From a checkpoint of a small transformer trained on Wikipedia: a variant of Muon for these matrices.
MLP neurons of a small language model. Each row is named by its layer, matrix (up: input weights) and neuron, and shows model dimensions 16-143. Each number is 128 + 24 x the weight over its row's rms, rounded and kept within 0 to 255. Numbers have three digits each.
A block is one neuron, or neurons of one layer that tend to fire together. After each block is what it responds to, as a language model described it from the Wikipedia text at the highest values.

L5.up1134:105173103118124137127128125124145159139091142179090127142144155115129131074114132125157137107153100126118148148135146108134104110138106132091125100068120150116114151125126138174162105092114084147131105126091139165088109161159139153134141068158121190143108098134115118120131112203107113140118154122106138162127173138138143124169127131148104147135110122083136130122124136121123138130116
Fires on words just before a quantity or group noun phrase, like of, all, among and between, and on count numbers, as in "composed of 13 rides".

L5.up676:168161115149118114116123132139089130103143131149148138110159136152136097086144145150115132109114108120122121109104165143194138097124108149130123143144156129132110134149160200119115106105112165086144099111113120130167135114085117137103153146135086137126109134151091134116148120140112126139133134184105141111132157158125100111134151117161100137137127140094056128100106149104175139137156
Tokens just before an expected year or date part: dashes in year ranges (1910–1914), days or months (June 21, On 20 May), and until.

L7.up253:148111136093150115121130151108102133127079122148129099127160127121134108180066161110111155109169158112151106185134130155153136071131137104163132140206165147133173134118124146067142129110127131085145127135144108104146153127087137160106120188126103083124152145129091100112106137097150099122142093123112116114117151162120107124141106111120123130164160144124191132139182147147146147107116
L7.up373:105135108115109121123136136087071164109089104155092122136133150101088139120174126156154110133131141120121103116135128109135121169104102129142160115139176124155156100148162127115152147129146148106118141112129092195173167037132133129122120177172148155122154119102121155099167138093116125113139121166126135137131120111116151130083100114116156130121119144106111092122154189152081134123139
L7.up377:129152124177112116135122166115102151152141110148125104102130130097149112140142135131130149110171153142134093128120146145175135110079190152165064120113115103124122096102125104125145129132116146121128120126122140088141122136114131136118126138123101135109103148156116157122141143095118124127103118142099129146131158157146127125120122093185087153163134137112171184134126154141155122150116
L7.up770:139089131143091124090179139123113119130137096137104073176109134099126113111135110122109140162154129133150106101113162133155120158145161134150110079115159144117119120151128133119136104120152110099093114092155139110173149140101159144133123117211170139114106124142098141129191145143124099128072102140136136112136142119102118143127096118121121162125143137129124125099119160168166125090150
L7.up1035:127080166111107157125126122149124115145132114156108119125092151116142072135159106130121149124157076104152144150126136101131112120123143139137104128172089124163096137133102143116142140137147124141127132115118109107159144083109180146133124147162087153120113118145105146151138091091115141117106106177116134122107110168066118139164131143153183096102131114126126116150122102109120105134153
L7.up1039:141123139141118132114128089112105156099167120137101138106100124115143135127128100128137159120158112125123130143134129155129137077134121138121142191133111148125138092139113121092133116112158157109076174131157145165163146085113147126123123132165117156163133142092146123156113141138139099147121096155103124107129158123119087147128070140127108153127148145141102116100127104129105143121131
L7.up1240:140087142126142142096132163124106131112114086180151121132126154081114130112090154111088140116108110107129128160164117155120125090120130133163116121103121110126129181162153108129118100141107103166064134104172131118149093169196102159148134105131138105152106095142134151118164106091130127132142120159119084174113143141125103147131112110128127143150136128130167056113150145111139149138099
L7.up1269:120118149119129085168131130140172138144124145174140119088131115131148118114081134118133116159153133138120122168134105141156093121098159121167135120159161104118089150139114140127136119190134128143080131092178099113148132067122117114112137124130124076135146169120097119107134124145114105145122135144113155103186095162143121133129140134126111113164131161117158058131206142133130178172118
Tokens just before an expected four-digit year, such as the comma in February 19, 1875, a month name, in, born, until, since, an opening parenthesis, or a table pipe.

L3.up31:148150103117152159134103075165095091090131142103141142144147152094119102147137094137099148150135078151104115149134127114144119178121161093145109158106141147148129140122151136163120134149139114138162106095123170161125096118126156127151143114116148167132143121159077132128148117154136157127092134130105113118163110103126113125157126128139162114141128152127091122143118140102117078099061
L3.up429:129139117123129117094179116130134169102141118124084127116145136102182145123134123092127096144170100123172114161139118123186145154163126138137113135147115151182114090112109110123116097163147054171117140129081115134157119117114173109136168157116095139127126131129077078156090117112087110117149144145106117110129116148141138135172108129101159120140151122164086120165125123116163121135157
L3.up548:135130112115093133136121133151119136066091143157118134131127130106104162130142080139125117136159126124126144165122117101111132103154151122098140154108128140162101114135171136180117101159154143130145158135121146159135105145121144130102069144150121119125117118139124131141139126142127084093121185114151109074082130125142110158134172093127172129159103172129142140207116137101134104139166
L3.up623:115090125119089149132132098133118123124070134137140108171134132108132111168153144158143092132108135135133101140135129117116166131152095118144137155111129108124141093154198137158095112130121122123120119126117110153137120098103149150154078133115123128081123150113086148152075118128097099092122118147107125159133142129141130157111132121072131133147117126091166142148126096125149158138098
L3.up647:160125135127114140130123150164113117108107115104153143098103108106113138150105103135070153142113128126138133144154162136143121153113161157114103143087143142106155120101124128135122109169111135139099131135109120101144102126136107097112144182111118102156076098111112126121101105103149124138110086177120106091144105185129104158175111107117122130123143125147074134143103113115148111143150
L3.up746:123144150089097080124126126162143126137154110106175134113125141084109083117151141137110187126122128112150126127111143134175154145135158144135057154111139124112118183119145126132122120137136136114130079109137129121156135094121109131142133146138127154134139158103142141099133086100153108134112111114090122093149140095090109145133137176094136118157127120132132144087149124107133121160104
L3.up974:149099153158132117163117125125133095134091141103141158169129111107094086129147162138126098109145135091094144108123098087153120162156121148143102111148115162129096122158134168165122186119146126158126121135096133132124131085104124074116123115116110120133112115134112119120069118155157112089118162129147116135124144163140131125106116118079134144136138152101090132096104116133126065147178
L3.up1069:121082114153125144121105092079099120124110122125120156166112135089110129100134140080088157120134113125147146149141148144114157143114111136116095150133130147132132082111124145144151139167122102152161097172113152143154154089105152129135146121166147096123097159145105099118111111119167158118170158110102143149142161168155111138150153158120080154101138115128133143113161138156148131142141
Month names in full dates just before the year (on 1 July 1964, In June 2013), and commas after the day in US dates (May 31, 1980).

L7.up161:132106119133165113178078138124130137110115138116126110142152081119125096128117128164148134125167129116096112171091131107118118126148109111150137144105093126088130150148103089146121180128104149121128110112086112119139076157127178118181165098139067137117169131116132099147133130146144093162152115117150102116126143146129178170131089066132134120165104142096140139135109095106108120148133
L7.up298:103102130097111099135134153119138134123117067150138153111102129186136109146144125122148155146159136096126146150107151154134138139092107131095068139105115157119126129120101090182107152160089104117118144117137119093107119153115163153124115119165133131154103151109145108111120138124171108138131080126095134134105132182100101172118141092144107101132139078108135151152112157174167164094057
L7.up441:130160125129105144139104122118187177095116123140152142118089127135129112133104150143119091117125119129075151156151084125100101133185123152087116143102097094117140131114133132139143149134123144147132143133119094123136183131141131152109103138102162126125163102144122168134116114120168102118139078126145146117121121174135160156157135119140117086172095150121131135129155129145057135111064
L7.up812:157099122112148065122091126075085132143099113135111051126141161121169140122094141119169123127127111115155107143134095137134108150166124080134109123137175125163164149132105152104132160087122170136105149105115065091139189149126149147137131135171105137107126132096143118129155128122107133131125106104137122135134136099129177107121093100156181136163129095155118142132093118144109126155121
L7.up1034:156153123109204132143087152158151135143132094123163122129128147119136113140093129125107173087157154129138098129090111120137109175159133133126096122094138136147105134096116127145157143135059148147132126143148109097132103150123153130130129079164126121132123121130171077144125164134122103134117142046083122126099153109132103115139078107141129065144135118129112126148130169134129136125155
L7.up1050:123136137132152096101149128101108146123118107151115125162186077153124156161115158132092168133113156125167117138178107118125106133134102123105134137132113141136112147155162168148104105147089124186141107143128144158080110156186106114119098068197099131151112167091177146127170123148134115167139113166093139143147143132136150145123138140108117125146121129159160141151149099161094147088152
L7.up1069:071139111129155129119107111096147107111139115109102141165131100118143114138083133129118101122136143118119173122092113113135120127148090123139106143089129109108184155103118125151163163121127161118155118102122090146131132124130155174116138125102106116142137135101095098104127113121091116151114148149106173156126110131138111186080115108166123156134133118104092114135132129118129130131072
L7.up1113:156176117153148113090136120139128131118150146142105099103132131145103095146155163130160132174170121130113127137121136123132123137114139102159147171132136105126122151090112114118129101128122136134107127144130134161154119191140134109106129128162115100109144168150167140129153060113165102135191066174205171093106140157120079134112122143159091122111127089142142124123126107106178158103124
Prepositions starting a phrase, mainly sentence-initial "In" before a year and "of" after quantifiers like "some of which" or "none of the".

L3.up246:137138142112146129123076125150116166142146140109104152080125117129095096131110125164105178126149134150129105083136082110150087108099090131060082096115150142135142107113120134159162093122090136116105121132120129111163137151141163119133141122116110169125143165164102112126122099109140098176124173147134096124120134126124186167185086164156123150124144116132143130113115143109147084173143
L3.up252:125158100132141141151125120074130096120145103143125145160156142144134158158109151162178100124129122112124092140141137146124140125126153112139081141092170116089143110097156106067178129180156127075113089140126127104103162156115108125138119103171138131136130139109111093112114140126121132132114131136124100156101129117104096203131131106127151125108128127108158081153148115130156112140149
L3.up383:122123080141124152135104152123087132129126111122100124124117154127094102125147168148125120165136165155142142174156103149137111130134142171140145128099123136130198117099168117166143095157134171139114104122129116189169119117124109147120133128123111128105084103119124107086118092108133116126140125154083101147151100150111135147140099142127104102114093102105152163143106099112111068129122
L3.up416:096098115182150080133137139099195106128061106133113114090189142121108116129155101126118156136105105109108158109109112105132132062152125103128140107096119160129088143138107073136153105124124134120118114129124108152146131122144139150109137092125145169174102126106119134141094134126099124130120141125198131152127131161120149128132109105177121172113101106107076106149122112098138124098165
L3.up686:152166075089165170107078121127121128155128088093122148161103131125123138129116134127147095139131076109157196142084152082116124113136141109121106124125135131138186102158147115143167158163094159137120047170131135102136141160123146145124134103184152153149124129136154145136135094127196134089116159107132138122095130107106127109136123115146134138088158119103101112126106124100176112125136
L3.up841:145072144098178107108111125126142126121115095120126157116126136133138102116092118151121130100101108156107111099138092114143103108109136155110137123118080180137120099132128110137153134111136165151114120107130148108154106163085087124127134151146123123113060109162124136156108182119118127137109132080091118095159145137137106137120143131127121147128142104113106112111076128142128151167120
L3.up979:106134140151111129094106131122167122109096138115080122117163104135120133080184138109068161120141150134111141132124128128155111087150147132095103112111126141155094154156103104131174071104158091100150124087144120167120153133111118155171131115128074138126095170116124133116163069160120114150141162100139108091122135068153139157102117105153147100121096106111140096110104152136127138089126
L3.up1137:089106154165140101169097109100130130147126121160127134069167148136111121188079146132129175112077152162088154152152143094104132119148131101134146145100124126136136121139127129131148089139159121130151114180112154152117094150178133153186142141127120192120141103139123089116163114118154087145106165111182109131113158091121132104091121141130096106163143096128142092097105150110141129116133
The "of" after quantity words like one, some, none, any, majority, plus quantifiers like all/some themselves: "one of the", "none of", "all".